Weights of a small GPT-style language model, trained from scratch on English Wikipedia.
Size: 8 heads of 32, vocabulary 3575.
Architecture: RMSNorm before each block, rotary positions, no biases in attention or MLP.
Training: a variant of Muon for these matrices, 230M tokens.
MLP neurons of a small language model. Each row is named by its layer, matrix (down: output weights) and neuron, and shows model dimensions 0-255. Each number is 500 + 50 x the weight over its row's rms, rounded and kept within 0 to 999. Numbers have three digits each. A neuron's up and down rows have the sign that makes its largest values positive.
Before each neuron's rows, "fires before" lists the tokens most often just after its 100 highest values on Wikipedia text that the model never trained on. A number after a token or word is its count.

fires before: "| " 70, "|" 11
L2.down163:480480466451465489624462511461529544448499510522506470434422493494480601470538508524543571513549554476527529543546523474477518560448458561570550487395532464516385469431549528516464431483489523487463534475627478565506470449494438508466439449512468519560505486451552519536488585482521503573461518604519546455391400561420483474515528435456540496504477482503492566461399485514475453517470459467489534494431512582563461487504445474617472478435509530572491578530483465496414483544487594534579519505441466538473487504395442536486443586481500442490463452486514446538495504471481521480513470504526384461549429512553509466457456472478573547400563426411494453454399441592500487564557479551517511498416513546491563419382530536490394444536424497580676517496448604518560474475483442

fires before: ", " 15, ". " 10, ") " 9, "\n" 8, "." 7, "s " 6
L9.down361:503569498451429508514461459495512498491507485416483474519479460515465438451533492421450493481532537601503424536538465394507509519468467479474481502366490557442431534608496530407527429477475517474440510424417537492465475446526465485524490434495417455512517573511532576603484419469553554495552449478502557435519426540481545426440465598472434437476410525501529562505558553508458482440539491433553425492552506562521445520639438470552522484479531541524518558504571551527526449552518484556549592531374480474524472454541574521523582472458491578418533551557483471453570506404474555550459554475459508517495479456498452486481559428480527531448586588420504477537531507473564493413629493536444421537462456456582592498397477472581523572507504510553524564519530505573482407548417429

fires before: ", " 29, ". " 18, "." 12, "ons " 4, "ing" 4, "ec" 4
L2.down214:497502491533489466396569434511466550465482477576511449596444468505600471493614470459495599488458380484487557493490603461518431523558606450481496493550455544468450504620570540534489460447571611532535523455557587500548528479514473492507478524485548488494507464499486507520536484508526514526472503465533494423470515528507576469401500478524518544518565543543376514532492574608558499445536525500551630480481531443495534447511515486412498511477423487418451550579537436471481440552512515498486566449528467515430482594636514656495560507529523413502588494483507512522557501464550475490529601480606531489566529471497387472537486563572471496546490513471502486515498473487553563582539488509512577461453493577498568568582540445497509496574554600478461507536455403530532446616518536

fires before: "s " 83
L8.down478:519543483481507494490527438555490514528445512514458490585516457582547399539526470622533519519506518493516514431536419538505552562507513449495551482450538552462456562532550546560448533482500474488490535533422503466432508495479412540486429536582519442552623498586449449448473569544396488606482572517515505456534416486501555541461467576503579374451575570448570504494443552446420448443517541509411523488519542526397460397528463462491485516499495404540428597471559491498587407500472560493437463533482506508421488481539595464488510457427448597502463492474532533457491512508487421448471574478489466594547492403547511489463524383478516541541500522554404475491509420518501510491560505478468447533442510528448450478477423531557480466462468572637394506558446520555383561469439490

fires before: "| " 63, "|" 10, "of " 4, "and " 4
L3.down265:464451407525482475506493596475496485554516417484525450477523463453470509502529481475493559554488502470559514468429484439476527530506521512491445481381518554541427503587576484452573493560507516533450535500487449525560514574462430537467426512503463528561532497590456553433444530461451532473435479500525463577378519505408532526509532523445495435451462510501373499457415471475480536555506543425477458489543419494564423514450474486407546616409504463544584573457482427616474571563451404565616557477468480435509497486370425491541485600448555506454468474438549473514619494471470485503527379414393446533498608508485546499472629441557445454499472490441514534535521479521540466505554469485478473504536529479554495456445502422526403479507461451551491482463541506424497401482526485

fires before: ": " 53
L9.down194:446448471517454482528456468560590487554427455566446495559417459578574502483477497459476517487513487463509521543493507545543465500489493506427502525457592494518596511464433463467481431454548543476496471441487465531490514399451422553526418622559538530495555499406532497447546603522548475483509549568528516511489512524549461556447567509372620470504523563449427505522456419499571430437475471463593478535541456518421537472546542535544483501589653483476595568554510396500501523499610608438572473556524545593486554500471442479574538358446557520475514511533507492569448580507568455486479507451485504559527537437494494522526512449570494472533512463475509511578462435518554566433501482494547385521504407502542467513607531430587457548446552408480525469449492472495534490501493550

fires before: "\n\n" 53, "The " 6
L2.down112:472397589544502483449594480514416450473450424455549532530561464529540604475478513528430542467419500511493551469394460513473549465500416465561479546471526454536495528566445484388489489525527525438430564543455494482461522483627464478509494504509466483492535523471493490529518433497506509562495566465501485529541469426512564476489512458575503539465497411430545579538471597549541519505477516449525424516485513552509473504538594448538404501609441525474437507471480525472534473452497516521445508606502440571461508575535557531475495499560461542373575492526588430426516529613528526514483527541388458472579531564515513479446550546413499537528354507566527544556486524578425504575480519525499558514454579470458496596447422500488554499540475461498367584518487542585559508415557387

fires before: ". " 28, ", " 27, "." 15, "'" 5, "\n\n" 4
L8.down511:465425565521455436512459441478609515422514555430473540560509460513512562469482485524471577537465555546399436470513492500453463416489425472517444502467468484503394515626498459419580442595514566541558474437396553545472486491426480501507496435513458490534545583533501502497514507514596473570528513556602509566506472464512505490521550544557628505478475523460479490500427502488494452519501562444567387583504553580555424445567545556459451569473510457408528482489533532473497443548495563514439524520425451390552417600506434527469510468540491556422511450369500419496573518491545479516519515524464549485487552462533551451546471490413431587473512503500475445424437523521571520484437468481491532464561558453466411488541543526517453452474546404482613517482492493470625458448470419

fires before: "in " 29, "to " 15, "at " 5, "on " 5, "with " 4, "as " 4
L8.down318:542456523514577559531504441532553501421501513526457594528394486493357483557487528599523435485547501462511386551518439535476489490406515456429503557539472498522489541582561612532471471470468516540507525514453481442469491586499526522492523548477458428548481558547479484529465508551471547503490465440467604443533533534560415523551569525421404554601541527488547477537605520504628491462477511505408597533491496469565501521442528458508514535459526443490544445434536547435508510388554423487431484531506572494442546529500519554575408514506505438498473472525506440567518515516549573570555559637469505546579547490471426548557454578499458546507516530427545555487448480564497423543458463558583444467501543530515508475490476563583503534487506587474543464617492562599505429460513393

fires before: ", " 25, ": " 13, "==" 12, ". " 11, "." 6, "s" 5
L5.down472:510525396507526524459428505494518518451437467588510497448572554566620494370481603516516537399524519444397445503521555454499482594561599493472458586462589492390457543499477609460434540489570487572547411528420482595464489565532477500544523550444507499421488508447456514468498498560488496437515428540461520418525497570467520502473563479529422521488438539489419492501529452434594525454547486549418512533514506499461536517525531486462495543480509443538454558540567521461476623547438433499451536559450489475469539516462456466556474617503468556465496490482508433508524567485418508543467476586608468498631512524528516457467475555425408550422487425440467497545476498501505555551523407462543597539451572546456492502446448441438579497450552436447567500466520433514492448479489511

fires before: "\n" 42, "\n\n" 34
L3.down461:547418565527473528416573519499505554457584497473560466567470368433459515574589538535446507450507514472458482434544486428520491494494488546500447400473531564463492471562589496508465509544467540518451568496556379594483480543436570504527469494485563554568442524441556486527470528479549550477583486448435469434469499525574525565553424449496471523449570498500537492497517529535541479480527442478444473504590469484480494554486613526449473430549579487390543564523482525483549593485627547462444466529487444452463404527490442550515469549555518526559574540553444478476505534422487463633521478512506495494462502543582506476383587552576460570526490523487526461472524397412490485547494386513438550448443542479504470390385474456509540540564537431512458515473488541592492489608506477

fires before: "\n" 41, "\n\n" 20, "ific " 5
L2.down74:526632472440537557546483441506501477481470518433534474436507539482481539495466463521443477539535518446507469442530517496570505549397518386551467603511482484582518412499533560448487542486491418472378519432514550474445533570439517383453522457503493442510464525482533468416492465485500473480453531586514504449540449498520501572531379505424497479456428544441467518390428531389515397492519521425470538527460447493374534554478489552591420496489503401480485576462507444479460552528526460498461480539520483541513512514411513532534384562543490467585426488466499566516501479587514526519546364607446498606454463488584421482549505484575515525490509565459495481551430457525447529471550530488495427449494428437548449512500434450492430557536471451488499559463428393412551529449454514

fires before: "| " 54, "|" 15, "c" 5, "m " 5, "mm " 5
L2.down30:494479565580530499460527593435514514554443425492487528397517528486422517455504477427493535528458449496471530468514473479439462480477483524567536518538452442469383442518467562492510500618543558480419485588390514438572480486559541651651475451499513493636394544554533435511422518525557429487530508489522488428506404509579447455495492445478536457496448440491465450461464456532500451494485558562493544577583441475470507424461461527457477587570568480514538607550370472470485509552528502502523541592486443464511384420527471472526517540584457447511532555540470541455523494524505445469423515572425499465484460408504528494460410517508496549484475380511493589509525440417490518524497561548533484469454590465507472509462495477527505460609504504558506549546558508472467440574497456

fires before: "\n" 61, "\n\n" 36
L5.down374:456566434472428505589553576468520514561570499444513534461504516566495462577546480581467590456471549542473535440501493557493481561538585419582514598490497570427436468480549474497521453487551533510537549486470391523476442437532525511475506479463494485527583433449433546494503511435459545493452554451573535453492495438498511549520509523447532557551493553455560620534546497478565519481410480440512409514555460511617462541546423476620546495482509562526445492396458390486515567500530524474487329401413627526484534532458457439527455433549528446527517455514442514490435520442551596521451468448492564524480470530407432499540472497499407489558413505491433457482496391493523506453542535474490440531478443510538496469536525425524460547487468624494549536516542518499544588475599491

fires before: "the " 18, "he " 14, "201" 12, "202" 10
L3.down495:524492522505432533561462404567474553574546548493578510529535555479486480514438609558499478521556507489536468518517415471445555508341515495509441456481440424405467472467419410510465506477468566442427496574404490508444427465496533506486555471476451486463550569518486409438434495502482483472451493539478509531511451499528466554614518613440470478535522520564518536552477479506596567581593454501513380532564517653486481500525444513530468405527509435424536465519478507482555588491514446563504553559570425502542532501473526431517443417528474553504462570531536464496462459518530489513563586536448479443538555421459535486565411524513553529468528530481483523525431580531449458510542531446525546519499580396396570508488561489609502494406461425506490516381470518493462482403531481

fires before: "of " 34, "in " 10, "at " 8, "for " 4, "from " 4
L8.down154:502498468425510519540462510534523529578408459538501488567428497479486449518459540475517500485493527589462493576470535554470560434506432518456521494477538504501586451608483570483501506545452452557438490424467490511464488497406574619533509482614427505516549486588439431535501483503453492476475490565459581442524508545475528491499492418606507593537611430454439480517459489529618571402483560585403475447510475510585492431426431483527549411499537464520417467554553474459588442547474528606526556495503465470480537523474507536506438514523425555491543525501597419551499506483515552505450481567431512492582475579521421428528535478441434413582537587517446419433483540594569563525480426542487505578512527477577492540484451499536443574471423442495440514557473514506604514516425482

fires before: "| " 21, "\n" 15, "′" 7, "t " 4, "\n\n" 4
L2.down195:509517429515465574551631444442591519527595492514458471492472478564461547554473568442518470523469505532538444467563513488451561529537500571522419529475619457503434575519465466584525525517536630427404492489456506473532488404531514536561474537556605551474499461500459511528506513531520445401561461511464586473485486439504550581494489499526528498515516514457597484582505593649414437557555479464442490486459507518462514529451560504506564505491499595438503449489530440450523522474454453512458472518452540463458567513502446480404424512527431465464459520498542494525490426474491521392488478589439484511399460508497612525532565408496516545514427512513411423553560508481518430629535505475523547579406485620510492470556496446462490564561548455513479504568440524487375509483561485

fires before: "\n" 33, "\n\n" 17
L5.down355:422484575611480470549504524503517534520472513545555527499501474532501577500478433523501536613453527426478500461454458517457447485493534524616619557480573503417456486486602529477475507553519496441462386584449520516520533545491511406500475444520460435454536433467495598588492438496490485510504420550510536483533491385512443411512514432526470568469416553611496533553497477557490494478540463496551396527596397465507488477548538583490539546496608445485494428520469535539488432509628466466487541466473455568465528600494512501591530531510435450457467505502444431463509537500536508556450530509458500563525486514546484557482376558435460437462497457486531560442420459584479557503488611552436452498465544535542516491625408500511514485561523403537535468574511572472522495586531408

fires before: ", " 48, ". " 23, ": " 6, "." 5, "' " 4
L9.down224:522609548398507512550473541426478463560593578410582476460441477510464529540458478492426490501461509433527363468481559508512555405486520469520461607482505505495533586530461492515527423469479552406434500578440516468510474500462462477535480498455543390422417529416462515451511452571481532522488484643508491542473526524435572428451471448521481461457548510553516469501471556434499459557451521463476459464475458459453492460529539442521497529318520486492497500449407472550527530486515533498575543464482493588400511532442419559543555525529449619452548448449466421552524555505487488544432392433586433554426464466565540539486535559477459493512454479478495460459500485469443442558507406591497484565458520502521458491482545500423450485533525471512532440424533387467549563405534521

fires before: "s " 75, "Con" 4, "ers " 4
L9.down439:548424521544421561516513425528423509568573466483529531543525554413542476559467510589443460522529463518469478464538547423586532482489512403573639469573424388394522449488524405479502508507545533494476496477614489446472517496483526564562489579553482520499579504468515563471379545520494503477537562575456438462450518478644586467488441498482554549547491542506499511526451535493480498553479493578520530354480488505458523513629450520597435393463516509506540520414546565545468488506494490461455522513517507466479460595498480433404480586418528454525477578517477492473470572521529556567501558415442466478520535467505455511559525457511485528436441548447488408540586550499440489527472515434465446499614541485438540463416539539456425470455512546600499461529546509465482493496465427

fires before: "\n" 42, "\n\n" 11, "2 " 5, "| " 5
L3.down486:444432516523487513564531531601549552434536577559547412513556544552441539483505489528435451502473449492484463551454467459508458505537541509544488608422532420537544466452537531495465586479413455447589466495583474524612513506548519630531571399475591586456558453500466489569501517510556514560523516542581480634567531466509487547435501402514507493463557582447581518520497557490513547589469483543486535518573470615461429430518470440511607522481456500517495485609490486514433453510478532511514563502483568422475482518512580520556481481503579419507498538511479579485487510557491447480447461469577603522551521513533444484539495567598598515541418525493527562506505549533435444447502506523507528491518476473570448517481437480523518393478516449573491533552539585591474602393509575

fires before: "s " 47, "z" 5, ": " 5
L9.down180:487471496517483522470484475567437567535500448491445459406428487513473458471469561477535543500541488499475545576505548507602504502596418494617571475489493551572581479512544553411541503559543397522505499554446420453452556423434553514564543518522433494478508567645565500504508577572565389461402513500601522448527438529471503486524468527447471532515509518440469565535636437470432534473484442478502468570518480517504476517465523429467499397481520536546496528438481554573516440532499460473450467479535444495437502482508426517509489512505447588403458503473535511471485410534493427530525462498582494509560499471536546420565567537500605493489517458401552453440522451562490508469463509489512590636517603540471510537472567455503663462459517505500596527418490387504553457505535509

fires before: ", " 22, ". " 17, "\n" 13, "." 8, "\n\n" 4
L8.down191:508454562434589430506494483486565498431514488550414556547445492433513484536461558547522463521500516480405513547531513371515477524478538501424428579546520567470559510463585513447598500536488412496532470440475517595515492365465532493544472436523585521453476530517515469542543519512500493495519551476494553482476519501470523542516564506545438470430526490470520489443503504491461477565531551492460463504585527494495485497519523548409529615530602501452516439569475425419578421505484437517537503630539405557397472478448531455612495454430473556540507459474508536631531554566475529509504385458594516458428543537420543576532483569526484383493471501463418481515421607465442532487515524550458427559616547462484470507564468517522359594503541447513529511482509472505466547442505527

fires before: "″" 45, "\n" 12
L9.down348:507569536525461546453486545520599477486511474415496556562558552552591556605560525482503505535582537511503444457445467465387454505499515446368495574541510486475452470538568473471485441594419506573531550514504418505454647534440533490510544536556540497504472559545608469590494474551493563497462511478544538433489453491580486483444536446505535477535516522455521486549468499389511489513566478529485577495474507526476399500541508564591539568462488521469458500452534506476575476566555516583445462535558494447513516499433548503451409453445517471482509528452671452514503517516476599523497609474494512603466550454392471526488482537521508597437422579540489573489542578495574524461473477569442547536553484536575457450500514474463512554569624519431559519487528472463516460547606559

fires before: "\n\n" 46, "\n" 17, "3 " 5, "7" 4
L9.down202:508522514494447547452503624497592489455484561550441436408444529632526520588536472505458535480573485558486489502509584504485513477481463475553429515446522503506452474508523400500483499568514566505393479477571457434623522522487476519450524533419596545594475467505497459449446494482589479561503478558458523530537470479501578625511521465496404435552486511550532498486492545508430494411457563541412518586617547509504557495555566459532563482396565499484492543507479455480437449434570526571568622489511500442521464452533509469494533497436530469569494521506477537450415505567500613471420406466441559504529561558555537459481497480476404434483480531515395448511578511528358485441499482543499462380532498475467567491466565545481508435507563521538505450460555562549547558502475522

fires before: "| " 21, " " 12, "|" 11, "." 7, "0 " 6, "S" 4
L5.down371:560511499475558560471510479474435579505445542488488509429558490456524374517436446542512441555447495486445524545481496558455435470560527492482476490525565451515475508459544451458540559581465494548504434558470418528449499650521501536593525477582547540500495480490556412475442543491545450587514479531564443434591452522495439517501541435527459484481549481456464521505504627520505465510581477540464572421509564496483394401565482552413472466414517566474478555569411494491578413469509537561490477525452511502488597512516392481501486528500515541466588509494543482442564569383408473385544495545462528506484370499498422486534610530530459453444556487501519453514449511489437521558459485419523422594579590461460516524512566439552501510455442477512402507431498399519461523538535499

fires before: "s " 17, ", " 16, "." 8, "\n" 7, ". " 6, ": " 6
L8.down507:520543573490509437432445624610477588503425554511419479521494572552429449566470523518530543527529470541482436523434469558478533529474458498639426487492539428462505448493554472486424496499518484473480633488463466472533577453520488464305543574496561557476572519483407441457490547483411401480499435535401488430527466534571590495504497528592405519540547501483531451545507432511547527531543489482408529503519487485441460443509546471488519523471505455527500453485514547522528452539489480549487560574455479502429499557525527503550427475474512507519571484505487440523498554476491579482379550482467544401461520491456544486577497388578500535543494554529523579508412567519517528483568493503627477496441451515438478423458520466506395533499556478520483551570539469538495431638451502

fires before: "(" 21, "| " 18, "." 10, "," 6, "″" 6, "\n" 5
L8.down111:471564543637411528561431463528509495447456453528531520517540480500520535480539497545516517530500474571496610456459424557477476537507490465592471502583554525414432569435457503561478479534579567493482452483487550471488431474496547507514561593565566384560559518521451493580567522460565423462530416478466458471497499501449403452497570493491440542608431464576520504566469425551646505506502536385494558434455519532498383520529553502494414392518504537424476521533435566521518483490516389451468519531520539503437441537516516441531470489535534394502484491569524492452528499550573506499466433522545504408543481537391511491505495525515504542508453555590455569440436573546517543513480466369398491427513464475571439547493445515516429550500526424485604525516504527450540469488538518

fires before: ", " 25, "\n" 12, ". " 10, "s" 10, ": " 9
L2.down16:481466518534529426470480462478493432551523495540444503395540452449533434475494570499472531458469532446516560543439473479459517588453494543443533495520446561517469531401510511474489552561488513541547481443544541492428503445486475538495579526526494510462497501519477449496442515553533523478372618536437502453499465439433527536424522445516505440535484585472505550598384458565504503417540465358598518642495410450563495502567539534479555540449436640518569500501466555591491446476512591517463573580452554583558525567514585460538469518458471520442420417448497422525523496466493520490504466476404447534444515477476470638505422552499500541518530464528529504490447467474564470421578451492472560500493530570480464490573583488453379480591525528602559510473522457418503498464485462

fires before: "s " 29, "ed " 8, "ial " 7, "e" 6, "t " 4, ", " 4
L5.down272:522504442489473388453423469518377519477431541516484547428551606522463524501554529459541563528502531474455530546517475473542533453538519499569524563417514448462464479469496482486465470420513480570412452484604609524527499461414466505488451491522492565504557487527392559458540564509473431556473442462562548550550477520590566474526552561545399519497445517508483495564549515550496504528537581536445509474472497545550620407454489511546537517477480464536462422558519624547487569544523548502442529486420439508416394586413424467460422567531492452481549405476495486528522577444542478498509555402484531401449552431469437551444402559490600545525473494480466440512455478515491529477453531573467550529519463521547507574572552625505554503467382514507555488507505502508542447549586450

fires before: ", " 30, "–" 17, "." 11, ". " 8, ": " 7
L3.down54:519496631473569455466483498542488458447520471562460448505508484427510519561489505560520465523509427554502491420561496450489453460521453457556489479554503541550551524514448575502438555410539569546552557447590486532467488467489477582560491534520416530499499500475501507595512578553499455385430497492431649473436428543471501466433442405510557566557539453443511448531476565553499573515506495478566537410461623448403461495448465500476462520422504491603479537425525427487463448488516534448496437520523468547418384440510507478606464510556502553471531583421487422553463522475476478511499532433452559488562470481542452517523433542506446455508519496413487493513500458586418395526513474510463397489534389586433476503433520467535397516617440514467496464568564545467476521521575524

fires before: ". " 25, ", " 22, "." 13, "s " 12, "s" 4
L3.down68:511549464469462416544604515499528526506519459476449423439453498510450525517553470489385582511506568517506549569441494565437542505482512472508467444584498538508558509521450543474598461505430409507482427508369488483474480476542546495557583515515527441456472465449504498491563553524495473473595545518586539570606548427533547562559453443512495483556555480483475451447534509404478556497504511410488430324434519484493444428487429610551524551453536561589489441527574564506482433583456426537467472569568444463448505483524559449565502423491535507520555479348512498480516470428477489517591595536530451480450509407509542466433492461425420514525522413439480471472509421534500540511439499507575408597449413485530518458491466429560540478504528483473508476536553419466491518507504505

fires before: "\n" 42, "\n\n" 36, "cri" 5
L9.down158:526503463497595443457511487491486494437469503413580486492481435480563488416474450558474564529503482472545569504535432465519478453549523496492556520537407448526496434441476494529466455482528506516389532515364522532535563519543570358577525564511521514445423537436547506457492561498428508533475517501500607496574385415464483545474542381447540509504482536580501504424424403525523467477489476473441435507448485558468555489487511519511504371556379456481593492450455524557454554506541444498482490575619434527505505397583504499548518453495470529507463525495573442477461441515537472532559437499426465505537458409484611465522611462473424587468396517468434460551567537500541567520577559532486480480549496553537440541510429450547508529474555521539523486497540495584452573478541597

fires before: "of " 42, "and " 12, "in " 7, "to " 6
L8.down71:452486452579488473491536450564464625529448477449614507489454475463512480517492620515526540489543401560450458440593411598465482510426484600534481479488438471502507520552422616567445475467558449440422492553398416507497506480521518495497445473508486476527496437542492482479474536473522457527590477384503534515488558499554519515566567498396488516458421506382514457534457473488537506532482540549408435514626507545561564467479507423525481491490463555483519548475506442432509526434544506353447452482380421427512521631492490498486366593478528599437457560442484508456468555498537541432492472574549520485564496561516460475427488453507525519459528534457450515524443545552549465459527526612473540514537450524488474531507435518566498550581473534497538418547543463545508483493506464

fires before: "0 " 17, "1 " 13, ". " 10, "2 " 6, "3 " 4
L9.down315:534421541514536535575551488480596466461463576459576419508451473514393549500449490480467448446478506504520485544485492581502409525383456485516469502535573427490480584493503524573460508474409575468566477426527488599550466510551544477491519520528521518546477553545546510455614578535487568478589586458361577382445480634464503518453536425518489507447538563564436465520519387461530454512471480445486491465511421539423519485514466484507426464548529430441449509519490561574461484415512555465586490535547506509485512486450501494470418491384454597490502479471530450440442432555427434569501503533564486505529422512526489538440530459475472544507430510488434460590495480531637477525485524539592466440564531515477423455548457502519479555507430550493423533574533493475494436482475397

fires before: "ed " 23, "ing " 20, "ment " 7, "s " 7, "ed" 5, "ment" 5
L8.down123:414366567465598490469487426564428497438528467521477482525542537509483477503470530515418558508494475562498572390491467457541485434506578560463469473573582488489560484467503590430542535493507605549480505643471478508525545509467463470446464519493589482444491552495484430461564437469495505513419620506590550511567457465499572386498532475455446522406508502560505478454555533572633461519489548550448531520466523531585484481475611537475598522472558429594564451489566459548523452482423409541474510508469490573463507562484499540491528395482481526469520460416463551468460479504480470467544501435535522411443507440444544542506429530501462511519558425540651500449463487501524504463505499494492549493434496603549446514502493491599547524442448411501490531481525449523472439378542491

fires before: "| " 48, ". " 33, "–" 5
L8.down312:488498519526555459462459477404548554462502495428526452482464497476406479479487475380502420521505479494609470495579481547440540526456501543531492530346599389520525593444550401537412514458459446435390476469492463504527473495532564502547539559483411521526550486490555478550463491545471471507575444512506513539372510520507467519500545502499556482482507461433498507528443552503502478558414428492452464496493525509534583535477567434435478528504475520460489575455522523517498509505555465531469515462551581536526496522422463609450406530469536531446559400551409462434575530482565578559527491475467520566523478489509471646421468531456561458612407442468496522496419496516492539442515483449547521474561493572508509562492596528485555481518502485449464519424514502485374358553588594

fires before: "201" 25, "200" 14, "199" 12, "202" 12, "197" 8, "198" 8
L3.down114:437541537578452551448547586500522546528494532457452428459539542503552509538564524493511504490568543515472544380513455425412511554530554522560519467475459488445512561525563611552508464566465435502413580453544494535426351425508514496556585390574516566494481466540448395552507531424511525415525481405574491518530498540498487467528557470487422467466533461400476536507469581507560434568484503499369496549570492551456494511555561537547444506505515539467473548560570442493501402486478480498518588508443497506559610566533581465523469516559535466580453508525509421443508440445513476430549477469478526434477495451509447443544520520547514518534508431465447486584438527509467481428471429579428435562472542510423473520516548400517520446425437528450422577485488435587594521464511478

fires before: "\n" 64, "\n\n" 32
L5.down369:531522492532494573451491477549552585433477480495430478556503537484576616509530460538506485440494539455519432546520458433457480535512561369479440559512461456419390469499469531516531450460496551496564451531421444468500532523662531464545498407449482563569458499498427582582485617521505570496522508476485479491515505433502550511562482541522609505470535524597522456493576482492562459415429606567503427456569413633545515467516517473634441483541570455482461467531488473495460441465580457468527484550477543568495565560569543531488548557507478480521473437581560557441520504465498479436407479545505461464567497452449457466513488540432544466375455550444521615512543536508531510524481444562489525455568586513524577520449428470476467450557543500567445459529548476567514466476509539

fires before: ", " 27, ". " 21, "." 10, "\" " 4, "-" 4, ") " 4
L8.down125:529438532475495522501516508409493528546604476469456466502607480443565531535420482449466570518526482429465494533408583455552455541512432551536427507517519527531514438557477481535544423475485510479502460519346539486535448550485487477429535486492616516371483524449506580486516503588529478539530528479442540525478434557555575474561456473432564532442465443569557453463543502414523506470607488552439391437464509518534449574540570498484494519513563510507472509513476602560448523527480497531440419447464426561487581562361501532511460503498570542518602497469594536508557542524440411588521412447570493513538495568445505510601559492511529437465534456524634472552491529515486467545446414457509467462517483455459414432564532475492559419484497562544528464496512506505578525501614484

fires before: ", " 28, ". " 12, "ly " 9, "." 8, "ated " 5
L5.down260:540545466493533495599550405490594467418569590527449528555492549544469573490483433490449555473431509526411458480521465469565483514460541403471507517496382595386435453475526504420550588545482494466546518500448399460510565596395535613464542495521530516521457509568529430449516530507487521444555538546510458543466507516490567497582420482536535507479508434534489430559524559526555511503562508472460461516459572597440497504536501498452508522451447518462497516583503438449487518596527555501506565480527527488529521628485566418558497433539528541534621518522485539511427519470409547408466527463509585440493529480510491559431465460513574499492495480589492428553485554486610433473544518454476538418499596460562467495470475444485483434518464466544635565531545482512533424542464391

fires before: "\n" 29, "\n\n" 11, "; " 4, "s" 4, "(" 4
L2.down357:457510450445519522473426516455506395501549449494498380548485517480575516514446575591447521426499524568527498490495538474500586505545441452579497496519485493517486572512476441432464570576508534397500538502441492501521496539556426519548482449502496427385493525472548537578458446397488458577438459435489481483466446571433506507464485464484541500510438535518443497481509455496524596521545530590458456462490542520385527526483514458504535451556541417453490422504520462482441504479492490560450421481495547531571512526448465497522512504491429449505347640593422528543465502486587510505428480401472486390480509501536593582582505444482445384536415416425475472515452403481438526470520484556450516556469484487440491529422458521492485565470511448624548444488439510618449564497488425

fires before: ": " 39, "–" 19
L9.down507:471428512437591527500516470575487451478488554544484519514442519455444457487538497460438465438473525462520411430472512551518566495486573590473461455546460439434526502613493495407494507468465515519436581413530415547439478533462469475476557517547466525589554418518532531460481543499493426506559554519478576528481583411510488586472551545380531387435529453456526576593434515565603532502463622534405382530548524496452511505456495447485461522567485607502456552514575548531464422470435442404490521467478393492564531472457566452412587501562463482529464457565530478427472495538462447510528500421490463364520489525460471617553497459363522498526466506464487537503464516496518497516485512522459532525470566535491494485449454484497513559546518507515513413564513416453466436562524580

fires before: "s " 81, "t " 17
L9.down61:518513527507465479578490494543513476528487467462592449549479556555472438507543532490594517532499473596490457485569511520528613513428450482416517540541475446476457615444533545454515424455573436451434549535432566456467544482426536448568537546455508579495553567540523491564507533485419490454515582454539551520493533453407473545502506486494588519494456527492500561576568493571503363624513569404475524467493484488469506502452453514420454520426468501498468466506489543532506460581545524493416521401530493492537491513487615453370495555565487558654520503604443556483545448476500482547438493523466515498422551544441521557519507455485447538500421490563589403538538550449466458483551477509496498622575464496467520531533456489463562533394406515502457474566467570480529495591436430

fires before: "| " 26, "(" 23, "|" 7, "& " 5
L5.down305:490468487540519532527547498504534451531469467533556425480454568432507446459474500496431508464471415543383447510484493489543456544409485487458495530409533505542563470485509645469480508572561527506505417499491505481460535524476530461493453575486465481574569552487533396445452502457536524528525515483465529501552491461485510455421358493510536501553467495507466514516559533495560524441428550476542468543468517464505407466472624585475479506436523455382455464455520435451558375506496503420454459479468456521482510502537490535481451425465541501448446594547522526504476509478524427545524472526292397581462588507469476463533420523446603447535425516425558544508506519447541509514525444570461568553543674411447572559493471448537555552533525512502514474424517505451472505491492375

fires before: "| " 28, ": " 18, "e" 8, "s " 5
L3.down255:453545466524499423460607494584517439524479499523495422444481418472449467489416478429674462529441593498581488557486511388504564537420552445550499497475542417474372524485563497468500464478548455527467598423470478427562506520507522487386450485485527534454471538503488462374558465484453475533516543495532515522594517483560550537500537496426617458486435427636561491567531467507415571514521499480427456479456485457510510480422524564516454525557442436518411550465487477508507537499475495502535481486468455555548522560529538555581410433466505475524494576467560503586482472503523446529501581442471500472496358520530500556498502576456557486437485630452438509496503518481540478509531469470455527465551453534518449560433428518457509483424440457359470505482437436497508497521551461

fires before: ", " 17, "s " 13, "s" 10, "ing " 8, ". " 6, "ed " 5
L2.down157:460451608488491478533467461568489449527495487549557413490529466463442376571457551455479522401445511461471453490486448455437458543516506498589444461508511502446441471576461531500420468430475585484583612559565446512507556575501528472551504479537460545415465556452560584634458417545589498502357478474495490589392484470397478534446435499464481465480533620529479427489510509520566397523527546482498534553430433529446470537481552555508498469582417378476478443448492535362532509515477555435424440411519471473395562523474546443496455470481577496421519511590509558513506522437479448553509501471510500485487516418611467462509452424543484501523504455439470510476573517471449507453540433482491551526475565485449484488500530530513496431469487518515523567546501453460489565476538454